Weights of a small transformer language model.
Size: 11 layers, width 256, MLP 1024 tanh GELU, vocabulary 4640, 10M parameters.
Architecture: learned positions, biases.
Training: a variant of Muon for these matrices, 439M tokens, 6693 steps.
MLP neurons of a small language model. Each row is named by its layer, matrix (up: input weights) and neuron, and shows model dimensions 80-207. Each number is 500 + 40 x the weight over its row's rms, rounded and kept within 0 to 999. Numbers have three digits each.
Before each neuron's rows, "fires after" lists the tokens most often just before its 100 highest values on Wikipedia text that the model never trained on. A number after a token or word is its count.

fires after: " " 33, "–" 13, " m" 6, " the" 5, " (" 5
L7.up484:496519519433457518489490511479515521526497483547579515501553427489554423473442604517461515484438434414516495472504509572400545491451554454460496487487525464492499441480627476487489501503510538516470509482537468474473540528475413502508494527516484439537527452501480527475560475485496524489517522480521557485571460450475441563514454512555527475526602450550462558512477495507531544448556

fires after: "." 40, " (" 9, "N" 7, "4" 5, "1" 4, "E" 4
L8.up110:470567479503500504512413504520586521475492517514559478530435558523459509495458525510555450472480517532435440483476516506602454581448501436513440520470530460430536490487484531507614439457564511420506579546460518475420531546491510524541448463510592475520503473505505476515532453495487524549489458531430529481438536505522487550510448532443491492482478515460453522466486490483512478543524

fires after: " |" 21, "-" 12, " (" 9, " is" 6, " was" 6, "|" 5
L7.up924:493457425491557498517529564556465542468501537506486545496550451530461504493508453530512464535591490523460511514442519511441519508442557480514522546486539445479529490486487506480584476475492532552461455501448481480506419554450508462469440530502457460485419540474551403439478553535562483537477520530426536503478482476498528505508446526546519514598456482514533476527476482489448546416430

fires after: "0" 32, "8" 28, "9" 27
L7.up744:451458535521538552517432509470462454542486509517526542467484431420477497534494547492624549474437447509565509497493440559519566513465462506575569528483521463555481527522447506513458471470479486544487488531560505521557479468498510510620506541513438489497567484501478507522458529437525449592528447461519445496476579508531501554588492498528489452487433510464518564478452493480513462515489

fires after: "1" 56, "ag" 8, " p" 7, " P" 5, "d" 5, " ref" 4
L5.up976:537461515484491567477527482512445567525436416543468497524484483473503485556485571456488457511447524490457424593513514531548531478509508504485491536494518482533466537480466501508481522402520510532576443523500434548422536583535471525555524470479470501478425566573505525465544445546515448468440446474449506482491513426510521445527564432543489539504475503517526501502508519497530443542487

fires after: " T" 25, "al" 10, "el" 8, " t" 7
L5.up869:546518487446538469524519453486542504511488473499457497485504471465517515532439484557491514498521445508461512504549502499532525540510491451482501493457448420558516508483452534533561523422503506559504457511493495498522506454521538467534479470438493384470477480545546430485488483548495494470554413492546538476505541573494432492560523516461546452560456558505508408528533506479477570511496

fires after: " l" 18, " s" 17, " pass" 6, " L" 5, "d" 4, "al" 4
L5.up635:529565480435510461505489475513470545544433504458565472543495481524553461529513520563489487475519467406459482584489502494457483487496536456492483545473474550556487547457526474509524544449461545441475506509451513491487464470540489479501501474502561496594546498551553458557446519484469500502540580487521569522534536444537470536498441525543546473460533526496501495520479495515431579508420

fires after: "1" 47, "2" 16, " On" 11, "On" 10, "3" 4
L5.up119:486472503507559524494539505582504458480481517501534562456441469488487529498574484518508514500551513444439449422449491492458564567453467587529520541468503528450525459532514525458507472549440517456544489443460463500508525476577534513516508445501525485473493461547475536527499457495534446540521505501457534488498495454495483518531539448494485574495457529412559490504493398479487546529457

fires after: " to" 55, " would" 11, " not" 5, " before" 5, " can" 4
L5.up202:476441488537510552558483506508486516482429472429495515485499522551506515552528527523473460527475452448510571490518472535526487531549467493556561529476494492465532573470527549511473511518428497477507466501494521479455543495480570523439524505509505542528453493393439523469481470555570510442542513486513462537515552413489445526531569505536466487557503470551548440484489534466530514573499

fires after: " " 46, "0" 21, "," 7, " (" 5
L8.up666:504576530544482532445481476521570482520486479463525532530536419485528487515515491584471475456430438412513584550564481555471488478488488545453524480506490517497529499600488491577444494467481493542537479506502475500513542514562536561518466451513458521460484523462479593429494494575530492554537455501485500467531429496512530470474403469501519492488511510518460490560549525490518469475510

fires after: " h" 18, " T" 9, " Ty" 8, " t" 7, "h" 6, " H" 6
L5.up108:546441490521487502484493420522512529500507421468476512505496495469531479492475499540520519494456488409530604470565468488590522591470493463516521429446488504549501534523462566432586523524543477476484511471501535422446561501394526494554443474513524531495497518420510480508477480528527577485598459472533555499512507526511518522510499553476528501477492494501468470496465501565514519535518

fires after: "," 47, " and" 9, " April" 4
L8.up187:451472548561461516562460448488504458607459478465502531460526557564512454445508467475490447455497510446475506443538514507487495527553507537480568468433505480548508507502554485538454481552468452527474545569564478468462478573478506497493541505461465440439438515543551558559425539482503399528532484537504505588542483469524519447507502496571434466491525544565469511565497514506539426597502

fires after: " \"" 28, " (" 13, " =\n\n" 7, "==" 6, " d" 5
L5.up654:447521496509538430559500532484517515535529467566539584479549487495509560498474554577491571514558500546477463448530464529474451509534583554463482529464539485426502525525535551467469517474576503512515439478518424516417533503486496455545479566456472440518523505430517529544562492534521474489469547472430449520609477470462488519415565470546491487504435529502553484550598535465491495464492

fires after: "2" 28, "0" 21, "," 8, "1" 8, "In" 5, "8" 4
L5.up579:471498532455451466523447521479493471525493467524487480472548478512531486552580594521450544502478525490527503457509480453560519469475437498543562522461515568438452530571588517403419508456496493516521510516568416524507555490531495467469560509523426491486484519501497521492405527531456446531480458495529561566536549487548545585471482526514488463526453545490556541510538563498524524603459

fires after: " F" 18, " f" 12, " E" 12, "if" 8, " P" 8, "F" 5
L5.up497:549489472456502560560532497479443520522465450539480485486444513464521476493410480588511465467476517454486564438450473538517513519556491522473514524494443496561502558501492506469462449488491514476543419463427494426469542497532460475547552489494479518439537505446554501548520522558531551511524482406472470503435515500558512457492505541542486472459562539588520497490540522582538535532449

fires after: " B" 23, " the" 13, " in" 8, " C" 7, "th" 4, " a" 4
L5.up995:527518547487485612361542471499490497568548442544512553475500407477501481555489523542528509536437490443404514442548526448452523524477492530470502550464528505489471498546502464515499542434535504497518448543573458566513515545509460435520526531487491507479467507472546527476390476523532474546478524437517513583505541533502473462488532538512524475434479493440501519537506487432439485502550

fires after: " m" 19, " S" 8, "L" 7, "om" 6, " H" 6, " s" 5
L5.up498:434523549539505516455535490467548551501477429515536481490504564537499473481462497553501494504472519469497499438510495531504485450443533483569626519539572473475534503411553492595414504527473430482527476479500479474519518578528521552513488430485526480540519590445556501541467526551513488426448439426521544531525515474535447465471461443457510528558476534486538512443428515541482532534547

fires after: " " 27, "2" 11, "1" 9, "3" 9, "0" 8, "7" 7
L5.up177:484519437440493476492436509468511520445527459501460532472454553536469561449539520445525462472442501557492548528495448478537507505538460562513526473418609511514502538474441482541609494517454443561599543531524546506484436471552548455482485479488513525473509441528443477486510462446553514525446508469504439451462496467519500511493479454515496616560490512418525518522516446567509575469538

fires after: " " 45, "1" 18, "2" 10, "8" 6, "4" 4
L8.up663:429476549518543527579524463562483445523518511541444528483506499501551465475447481440486481468536514550454493419525534535422494555459472509427496434485556433493541484485505508518517517483515446521489492486477503551488490450471494570479440495444499485526502512519477476515553493509537421597514478544464524462512540453517477495542523517525509533507497524486505555546485502501538482513545

fires after: " in" 28, " In" 25, "In" 24, " con" 5, " the" 4
L5.up166:600523554511539532444531501398500541428521520437473513458621493432589454435480510550484588563443542400492512463540527530497468490411506535549517510450498441521473515536558468503509523500530481501472515501542468540526441494508533519490452524522412464502486509487524539558511515512565530521490512480452496525519500505528434464485545496494527459464576517523510459482484538453506511479410

fires after: " F" 23, "2" 19, "6" 11, "1" 6, " Be" 4
L5.up11:481460509509484551447516522518483531496556511584469467473448475496492507492551450469516525448438478501470496454512481471564508519422483461536456442489536517517597443535502535536476507443516517554587386499475462486489459509485492492449507506393431454460539510499419479508567459441469494538528500520520449488497473493441484428503535524488511519524504559498493491466470459482607468501496

fires after: "0" 44, "2" 13, "9" 7, " (" 6, "1" 6
L7.up812:538489543591493569551484511461498470504465508475514501493460464412498568521464512521557429502548427472505499481561482508457522546519462529465548537561510528493471485574550511517525515507509502474516533539536471472499436485570527566591445553508539484533483460478510479480513495423483516572562474454457380568517488533464479447509549388494494459537504490525576521544492433499495524463465

fires after: " R" 24, " C" 14, "R" 9, "F" 7, " ra" 6, " F" 6
L5.up719:529467490451523525499557506511497502475469500491542437480467517550529478471474488505497579559504586442561536511485524538461510497517469515553564548426471506478494379514576549518558473486458566475537513490484527471482582610522423494532492494480525405546540479518480528485521539539433486513405550576492440513490556507508554513512454561538492408491527566570452485540577463569489473483442

fires after: " on" 20, " f" 19, "N" 6, " F" 4, " G" 4
L5.up800:528461449493523526513491523438498565450531583502488479492503487510463549537489554513487505487452501518534531485465413505522527461491551491513519477475419446531508491519487490528462533452412497430515493521443470494481493549488548555514486534542520514498512494458507546444416525539510510565526505533600520571553508489488496486551472432525502501478511558476490580448451500520504428487508

fires after: "," 42, " in" 11, "′" 4
L8.up517:499404500532472501557456536545467563567452478520507436532520534529485561547531541506428508429527479505439499508507506456525479537508531528480527479478552401456474485473489487498522492452528523575413429485480383487435512476571558481566491526480495433526520472449527564458490487495518419490463465466464531521468536539542538459494547435527458536504537567474488539547552532547498561486506

fires after: "1" 27, "0" 19, "9" 16, "2" 15, " " 13
L5.up8:435493496509542505442529477528579457477504473474471485489495493476469481594500450496526392517514480438489582467528515542448467469509477473465522507462495548525508490502478528543496553470415470557499495444475440534476555513522504504542578518562507450560481561492511574493493542471540463517503389525483497535470435523482506478511504536527444512493529465421544493546541507537439498560488

fires after: " the" 19, " in" 9, " cons" 8, " is" 8, " a" 6, "In" 5
L8.up724:442532457556443495507583446544511484518486505454517506508514607437539502478513527549432552497464493526447488519525544553519535496493552440504609548499496485538575523499443516567529495467488451531531500457433445548427535607489505493516476510519462514563470516559456549491434521501516463475509442535431477481457508518519542494482489478586542500497463555551515504465470475510468528603498

fires after: " |\n" 28, "1" 13, "\n" 8, "8" 7, "0" 7, "°N" 7
L2.up240:485498436526470502505432502418567497402452477474454489511500553471476449414442504500551442531498513601482541533432507540529472545499546472575504491455532467487504551524515500489497532462568552540556510519494507441515484454502490448462511459571472499482471495481536511477523504484497588554477412513556429479484558465454559509584450516501544522461605526498546503453481498536546507508491

fires after: "," 23, " and" 21, " as" 8, " B" 8, " As" 6, " to" 5
L5.up438:478472511506466505517506474550507492459539543454568530433505500515570406470524503452461446436458483491515411542514506472473494532469532506526485476405459482519497522412506496581470485431447521525433452497505449448516548479486488532479572576520505536463481523522514470497491529570479443470463499437397469506527418413506471502529499506461543473548520502535489494550460465524559566568564

fires after: " to" 41, " s" 12, " would" 8
L5.up989:444487496610500564426525556481514504416496502479505479449540475548544491526525527567502523460519491528541473530473436423486476582604509469499482503516522457517483505464494559509483527437475524481458540443499572475465501520481498474384530508477567548469433492459505537486533495495529515510553474512525464528442458517519475412483473535554522490545492529546497425495492579482535582509456

fires after: " " 36, " |" 25, "3" 5, "1" 4
L8.up819:424564495540537552475488489463551433534530515509543488459464525467526528490522496513496480533516557486441559537534510552468572501516509494454512522555562475399411464532475575464495557494465475504524503552522499564523509459511485554544500401512503490554510530515584461455470492463472464561556477477508430451522528544534437496474585549536440504541539483458558399469468523533548557435491

fires after: "0" 15, "5" 11, "4" 7, "9" 7, "°" 6, "7" 5
L7.up770:528491510510541561489533542526518440438453514566552474413520536478432470523521521543506527509471480468505537438548557496486519564528530532528525502486532557453512500542452533545515517520457540465490459445584451493490497511461424513453521503480487519526546466601502444540492514480501481528487425447485532588484504504520540509542501451497545550463463567444505538463469460503491550418562

fires after: "2" 66, "0" 8, " She" 5
L8.up612:449501440494465510420540457580520542498438498540454465511502531457500494603414566569514453511466503521526547548510516553520520490538459500516576579569488512478478513480495509495524411459567493591521561531507506382482531577524444544599478495484486469489469554462533515554518519451473474540478414478472401472519465481454500444540446478532490516504493446511537484455480476578491408489510

fires after: " to" 37, " would" 12, "|" 7
L5.up938:534478514512497517461481563439523561466550444496527458499478476586464424468477461515453540505486512514495573487446557586530531521458469540523482499514522465445539579484414496485553597479551506499498537524509506412471460598491515577451486489473475554544488536465430534452484537430513454458458456469516525500525530462446536516524453510465447494584549516476495489463540496518540540538433

fires after: "m" 17, "b" 13, " M" 9, "akh" 9, " the" 6, "h" 5
L8.up946:499443558582459479484513519467530461485540515491585500550478559449534511539427525534518527479579534519483524489562461465541452442575459500465493520467498460546426532554525443512518476497568419526523495506524517527416511473512478499501571523469488449488527534463543520534511479593464465470565462604527461539504519395597520466516443492499497521431527469487500476494509497483539551546520

fires after: " " 35, " Mill" 10, " b" 5, "–" 4
L5.up474:485496482509520461515546521450533457560514560458560475542480484494495487427456461518450486512382458555538510509522495444467510463526543460476442467477534443549440489494529554540546534497474540428493505480498437494504554533472533468513553486520506498480538522519469561545506490467542482462507524479496446465469503489472533528484487531503487480562511435509513566489485477534466550526529

fires after: "0" 18, "1" 17, "2" 11, "3" 10, "6" 7, "4" 7
L8.up92:444532496456384515529510495444471438495568503571512435489434498536525461548492559530552465568487478514494502476469504437514436534442475453500564543533458476485483445483497492508490534420572614506514475439492528507549480409505497496515543425610492474499394509531450510490477496455547508509520440564568535512432479440510571547462492495444474514485478536468470524518454533518506471504580

fires after: " the" 18, " in" 16, " K" 6, " |\n" 5, " In" 5, " D" 4
L8.up201:473513478511490516479537523533551503537474474560537529496511619484506513400537602526525504457463493468497487546480542539465519456472507449565491514586487551527490529427545490536582497541502519467494519510481423486512443405459459486529528488457450520596531586473491453496468460572466455482477483472479514478541441480440536484553445432552503461546546478424515445483449477418486519458472

fires after: " Al" 30, "–" 11, "Al" 8, " Le" 6, " B" 6, " Ch" 4
L5.up702:510520407471589467499517459522546461557513515490497502550481487454540451502466521528459525519447461462462568515549562492478514499552496495484505496547466515490472436552457494451493577450512501562530496536577453577483442494505424435534467499521455535524522577484617452472534575494491472508441570475530471426440485470470511470428418512514495450574476521480517475451475482481507493544511

fires after: "2" 17, "1" 14, " F" 12, " pre" 5, " rep" 5, " dep" 4
L5.up252:494467430507508540498485502467556511477477530561538531432415517501504531530488360494519457521502537446435527475488520560517544478489524429462524435509489552476524464529446552532447507443520489497534479485490489437483464490498528461531476548472464511539534528494538479506557529521490562522462485555509503468534513545473550514480484513589483478449453593567486463541467493533532560498529

fires after: " " 30, "1" 15, "2" 10, "3" 5
L8.up537:509529489471457514504454552521504524497527566573502572502500516567554503514520411501489496533539486563455452473474478534562531389543513491515482436477454444545567468544532543460485478502499516539453530496488495485581523521541493515499505539505474564474438548537473422450545560531496435455452521498432475565464581460469517528564454511502485533511521470460526481501518525487441509517537

fires after: "0" 34, " " 17, "–" 10, "9" 8, " to" 4
L8.up805:540462572500490556492520514540545505501502486543554511485517551458550501481500495564471556488511456566499508436497444536442568497444490568539540529509480478577445512527567488378469450492502512501520534549440533553557537510533551509490493482469493478513504489437525538489564433483515463453538463530459519529544571501512434487510487559557536524477477487470509503511505413427485486522514

fires after: "1" 21, "3" 11, "0" 11, "4" 10, "9" 8, "2" 8
L7.up827:540432548496494578439502422499472534530483514561501579509519476457464472526564502501526466522437472411474525516541466461480502531488465458493507488526488462471517485476514535528474474466462519505531453477443487550460571484580522554533517574499477422494464508539459437525435468440553432577442427531505564587531502455457455578519476437410527559483474558522530476534518549404570524484507

fires after: "1" 13, "6" 11, "5" 11, "9" 9, "8" 7, "4" 7
L2.up444:521454473505506532520497500542467480523484478501522482508433496516481476541485470420541466486494576513437551516454467467531490466506453463498514489542544475529502485555498517487546502554499545423591557452542536545491524525538528517510542515546543510505492536513547481551501534466522532558415414486561530469427479553445519504479404485441496511435520526477468489508455603437504527513507

fires after: " B" 33, " ph" 10, " the" 6, "B" 5, "°" 5, "b" 4
L5.up624:461503527592454483503553511508518569541482597481544398495495497523553558544483510490495520480444561485505506468456437510503528420536464518495516548457470525513469473482506463544506453408481437572475491493526495608505491440518425535531484548471478421525486544524476513516497517510453461489500462511446462530554532471553469460497495520539499514432524523479395531538433495474479563549521

fires after: " p" 16, " f" 14, "″E" 9, " C" 9, " c" 7, " F" 6
L5.up41:617526500541499547466494481476563529518503482532508536437453525528552549490478473490512529505509539503471577466559519434485464520529528522506568463472450443460535495455515482521427504458513450533539472506481519559566570594544494495502470539458487496605496453533442544476472469587489489478536528493538501578472481477468485449519496511517531462409550521421475521508503495474466504502498

fires after: " " 81, " (" 8
L7.up139:524453446487511454469520506525483444463585427473520472576482503524532586468552496557515564519488549474468469518490531435517453525524477551482473532525539523479552508531493514502542510451480505484536521533438591558504510543497486560417519496491467458460516493474514562460552470580491489539494472502438529453505460422552519436504465502490556455546484453519521441487483531442498443458614

fires after: " the" 20, " s" 13, " S" 9, "6" 7, "4" 5
L5.up574:445457504480479476486514523479509544426547508512521537529517596590494471451553579553431519529480477496478463489482503511523543522532477474453573516452487483495490511559512513528525502446503541436444563419498540547481504500493451496557522495532540513432436474586510552500494527503541451468484489483511470472482526441465524464536504467500566504505468565461465492498479559487506484503507

fires after: " |" 39, ";" 8, " " 6, " P" 4, "it" 4, "In" 4
L5.up979:502448521439510527547491536568366504472552482523482484452508377555497494484505462518473468513551511483487498525470479537415487569467504544574494476484545542546505525512494470478520520513502500522548553533515565501487440477484423520503456498497473504563462492552499542382494528525526551499484516473434541537457493503494436471495450498500565532511512515454515539550487505492511516488548

fires after: " the" 27, " (" 12, " an" 6, "1" 6, "l" 5, " s" 5
L5.up100:470491415532513521516458458510521461498457513464495532507528534503554425512532527499495522573545519497470472473543490480491510534442560505496460492524559471555466506543566487514476561427589425505468471503522517540468550553518512519564440490484497500473484487546486479503481529602500532509504452488442480491473557454500642509518454444552479509484507543498503469521514568545470523567502

fires after: "  " 48, "}" 6, "\n" 4
L2.up990:479491551503505541519515502535574402588556513507506476463541546537545480490502581498477510557530553506490507549480554530442485570550496511485446500513557515547532504560518408531490547479485496502494472497486472518593524473475502493456448502522554528495446489515511494480454494461513581575454523506575491456441417456521497516511506500533476534435449517512483491494523516546523515464451

fires after: " S" 31, " T" 12, " s" 9, " A" 7
L5.up732:488479495555481521500422464529517530552468442462473501481468523631520556480570471545489472543435530520576491502478545570494504471508531398507525510495529483493493509501523454455526490429501492524475482471525459539438483481513447570502376446468486532448524462486483470448500398554510514421517512418473405468497539481507462512484543481510554536465583470507507498507483567510582453514573

fires after: "9" 13, "1" 12, "2" 12, "0" 11, "5" 10, "3" 7
L5.up470:527435452533506589465478393463587489459443496504491426491441546482526505475558533546515555496469537431446577469440523528574402496580488537478516457484598502511511470513476571556518555516506497550519498578443502516474490455514511503499483515461518528463498509491540434492555413450439558470472504552515495479493529539566465480500512533537472466475508512490450504517531502520547482521448

fires after: "," 41, " Turnout" 5, "ann" 4, " to" 4
L5.up476:494471405511495571560469528503501568509501532469552524539527572492473526428487514501546573508522391547513444486531522505493488494491430563512473495518542474536536539479507484459500533467467505480455531580547498498471483524482475531454525481570469505473499483448481497512548531448531461513473590509564521517537483489505498580540566512484540482536466513512426605425457450548525512550477

fires after: " to" 44, " would" 10, " can" 4
L5.up381:521457540531395535498485498549525578452460470449465487482537458579531503406520537448513468523513473534520501495469480576491523505471438496491503486473487486448495502522478547505507500493466502504553539462545514502434471522518529577510532472413469542488454517461424447461530475495518486580536547512491472539510480415492501519468466491535501452489470578490513503400502516424521554573558

fires after: " |" 25, ":" 13, " in" 12, " of" 8, "," 6, ";" 6
L5.up210:495516491429535524524517419472433492431439454495455505546514487508527575440479480485481481509492504500493514455457468580427502474545496521466561510511494550546474558493526547461549532486453422521461467504554583520504487478466480522577520542530480462568438487458427482486562471520476440453486516467500468431476484536476505506483426437540487464546431500564508462491449531522523579565468

fires after: "." 12, " \"" 10, "tt" 9, " (" 8, ".\n\n" 8, "==\n" 7
L5.up706:571530490490565476488540456450563480472559495506530496520494454448515500511448433491467529489563442531454533508477456496494449522460513515520457501477568522512562527445489502478455476535465515479462478492521409534522464509437470422429482525525504557551381535510528427537576530520547473597526558506516477508544504482411478543430544521540525521541431484516500452525464549513508451450457

fires after: " |" 39, "|" 14
L7.up858:464550503450582508506562513499501499470493529421501454476443423462471477523492488541533533523426544513517526533482426563514511506506483537481488519475473442474501516507522453492532429522472438485513572557524461525560490508524533531416516570480424553539425486507495511454522507522588481529423518444611508424464490479559506575518435521532482554496508541517404497600462489493525566502509

fires after: " " 30, " on" 14, " the" 10, " and" 6
L8.up94:474506541502418509555531553547489479518502506539538508515450472501497489543468585492545487480508470563524479481519417492545601485483470564516527602450480535476490499497513525475428481562484443545425516482498464451486451476566507526505528504450437409512480466438517508437474527554489531584480529440485437518509491504431511471475528483520469505514538427524489481500478427533510432567554

fires after: "1" 15, "2" 12, "3" 12, "4" 9, "6" 8, " " 6
L7.up948:524545544519470507509532521413515535486546472533500510478484521545495474484495551571468474469513479508506457560480539504453459514475477596460538479429499483482504443469511487508444525475541457470515451561520519442454495424496509617482543471487523481505500541547469472470495426514568532537541511533517569484507578377541425517481470461462429503447509442588447507499509472567516475457537

fires after: " H" 16, " P" 9, " C" 8, " c" 8, " h" 7, " K" 5
L5.up161:477499456470490550587418523465483462507421554482585545479477519551486506479464480518506482510430545451610494438525511468511568511461432566577478448567537494473510390582485437551504514529450488507577464537508452503474484488531439542507535439539503550497540503487481563459507483466555419548473541391489452501542561485520467506527527534517457492471514554517517515487505448505510479508542

fires after: " L" 13, " in" 10, " Al" 9, " In" 7, "L" 6, " S" 6
L5.up30:524451517503538442451517500581507484571508524522510504452450476564442557524525527541479491502510483495536558547450540480507492486492507438509518475444522502528441543475524547453538544576478501487495474509513425546541527501591529478550414513511553485500504535543437532509517543465535459536565518412363495525494473453491516442429551427493529507491475515491473442527437480526472634554518

fires after: " h" 12, " K" 9, "om" 8, " H" 8, " k" 7, "ip" 6
L5.up856:458526526569581573404495452547405565495478445472517461530460506538520532452453541564521519500477451442461492491524504511535523514469499468531543438547494519399505496446493482544452498458479498614481548552506493476575519492477442498528512475533541552558519532512444565549600503512506511475443461464544546426528471481535469528493512487509533544502546573561495476531480482489547515527539

fires after: "," 24, " B" 21, " K" 7, "7" 6, "b" 6, "4" 5
L7.up616:499440453458481506539483489501467497563557528438467479438491504523493462447487491469480535463535513442491458468540504459595519497556509481501532507486533489481475452440430564485512501500444487480460505540541478481463495476451479475504464473544503463483509512447527519466461536437486403512580440521534566467516445553582508415474490472531505477467448548462482510507445568507497561531555

fires after: " " 42, " |" 14, "," 13, " in" 6, " February" 4
L7.up804:524448409480589458446487512453512485501434513487570474462580447457467527407520555528523542533494537447492469518529522498467532562470514595547490565463457416561463398604468453557521536444488488494484511532464534469511471532533462511486526501459474501490495538487538518453449554554449529539478478539439458517499473476481551494463458520502568548497502514477475497595552492475468548558565

fires after: " the" 28, "2" 8, " (" 7, " E" 6, " N" 6, "E" 6
L5.up882:491504491574482463481485529476527547447467497506561487449533524454473526567499485528470475515485532430451437533522536466515413523619422512460483506520484588576498464496517483513480446481508491433480443490546496503437537515506531426531490514471524499501468479512496553529494531550436444482497589512454533499554552477512614520449549509518549505465522505482494489498542595470497550520573

fires after: " " 91, " (" 4
L8.up1011:496515443444502561427507432522485486517507427493512533511526516425485426498570492540526420483433517432505495527452484556498522514461503500459549461517454548501561486489456541519450596457497520505494484433515529451528506530485445487512513464513462520444518570508449588426544467498473503494483547494432452472466518540555553455483423571527553453575581462552498459524497562474518545519541

fires after: " " 24, "1" 13, "2" 8, " b" 8, " f" 5
L8.up25:527506469450435523536565485452497485489542470540481515463437466541555496507464507514467485535497484535524531438479505505474500428532565431542486481488462393507514492527483531438587455474473445507578514556504480483554529494440539473541479481481513555505533496475467488537425492538530402494510422592495481499554530501479457504462464526512529489478463501507531539465466465517574497541542

fires after: "7" 24, "8" 15, "3" 10, "5" 10, "1" 9
L5.up884:458432500496468492484525469499517490417483537560593493549469493515541453479478456513438495530510517470534480522489468471500568528537444523576544520437506499550462436432439548517388498562454476497505501463509497474522459425431540531503556514502540496506514566488492411456433504515442465564464472480510503514511522567538504496546455508478514546483499501486469509492492506496526528467478

fires after: "," 25, " /" 11, " the" 11, " S" 7, " s" 6, " " 4
L7.up702:493506507533482487577454534489502499456553502453576500550547488495511539484522506481472495538487528558529491507537484543512614443508496507489441540506465523466532492546583461542560492527463492534500437514538510472512496446533447554500471434460557516465482453523488598451461494486484477461502542512491416545452444442513448481441503430458463509482500477493549533542500547570528575538489

fires after: " |" 54, "|" 17
L8.up489:479543545499494620500483507507469531454518510458538503500508450540488586426535470524502535488526522525462467547467468566471552500502444540524573506497468499555556482446492459496500482519485434463562499542462531495508523563558528552433443477484484515464441571464510581451498525485520458520548526468551500497472440491546497556497548574452495484436487485491531491497444456521502517570466

fires after: "0" 35, "." 19, "1" 9, "8" 6, "3" 6
L5.up136:517469459572513471435553542572458468522472532518522523420489446556479520521546508440401493473429443521513488482491446504494539489543485507565449460542508485497499430506476423561514512476484529466529534458575535453469470486503455482541490540572525541568464527563537468524494476446466433537453446490506495528518499531556494532489495478575514581411510449456502443451442523559467509552561

fires after: " St" 21, " st" 9, "h" 9, "eth" 6, "k" 6, "oth" 5
L5.up834:468505518556480484421498480463525543402554519538443485445497523584468489464578507485479529438468481535493456487508489509583485436527501481482533458455428566448486470467485500481491498529521502517535472410516496534494476444511535458478474546500469492505505547421483435477535496495538450513473468480476451502443519588457491477419495581499465528544479545449492540564464546542519503511534

fires after: " is" 22, " was" 14, " of" 9, " in" 7, " List" 5
L2.up394:530481440501436508514481525568403437471441485541483493518459459545517513507522541457511519493488484496431625519533469456512614486479498467512479485453493522526468488570498483476531529469575557518512530492492520425494471501492551577489460529471479511482439499482504498463518511427500513526451511502524516545502529472589469453507455561447530513519487494493577520548541531561553463415462

fires after: " in" 36, " to" 6, " Cap" 5, " In" 4, " of" 4
L5.up238:565511424525509525538457526520513520440495462466456554440475534531507625534488492545468462523491451474488440475568512528473479524559488483469536576553421589526429482465459534469489581501468498501526464553445491528477531427470526514465509492546481486532485543455499497501554449526544518538508538517506467538496494481540520457524576433526519481473380591546499483495514473480517568531504

fires after: " |" 36, " was" 6, " is" 5, "," 4, "s" 4
L2.up663:466521515557487500487491444452476522570584439543496514535511402518587490560526505505507573437394486504570569522461482529493553519450474532450491447522534434534502499488516478473543531497519494472451530489464508441494503490495413479480454541550502505416492521505478497429468489437527502547561516529377466506507494485575521442517471483470514479466466547498581461463469465461531452522481

fires after: " " 51, "1" 10, "'\n" 9, "2" 5, "\n" 5
L2.up104:580514438532479469515536423550552444519480547499497498555494471528465585458453553544532530475446476524509507480540539521554494518462548515503461577523546413439495562507485429579515437535469498428523465492469534510532454500457527560500446483536588579547472422528501483478508493514464439527477599519573427495396525455466463472524537453490469530537480459550583527544518502526550485510538

fires after: "1" 34, "2" 9, "th" 9, " one" 7, "8" 7
L5.up620:544468524476416470446479487511559478462513490506511494507450479503464481554619489508552476458508560521413497565474465488558519546483502406546563418489527443574511455531465503481509516466451502527578595468423513509547525479492552534450439456401459541496512506488424484529511479499546409521465523500559522509493505464507553500487467543495532604475446477382469467491473518533524557497521

fires after: " p" 20, " P" 7, " J" 7, " G" 6, " c" 6, " sc" 4
L5.up215:553528437528494508582451527547442526456499516497490560451483473532463505504503541498535459528471590431584432509539483505498533518461522571496522510458519488467530526544602534472478498576492536504500502463483485543450494506510461501546552431554506517522475453523592531444570435518436470527515468518412541425518489527494436498495547448493455499523476595536443472510506550537508418428470

fires after: " on" 25, "2" 20, " " 19, " On" 7, "1" 6
L7.up263:522439543491450503484482530457472503484520493472505491509524470536556521495512488505548460510528461491459519574477450561465595439513472445521537463553542542460560475425506498458441528507563469466530473475513490521475468548497496524535545472516477469496510541497509465473415553574534464563453478433493496480528568501529490517454569608536482459473504480458504559473506462446531470502503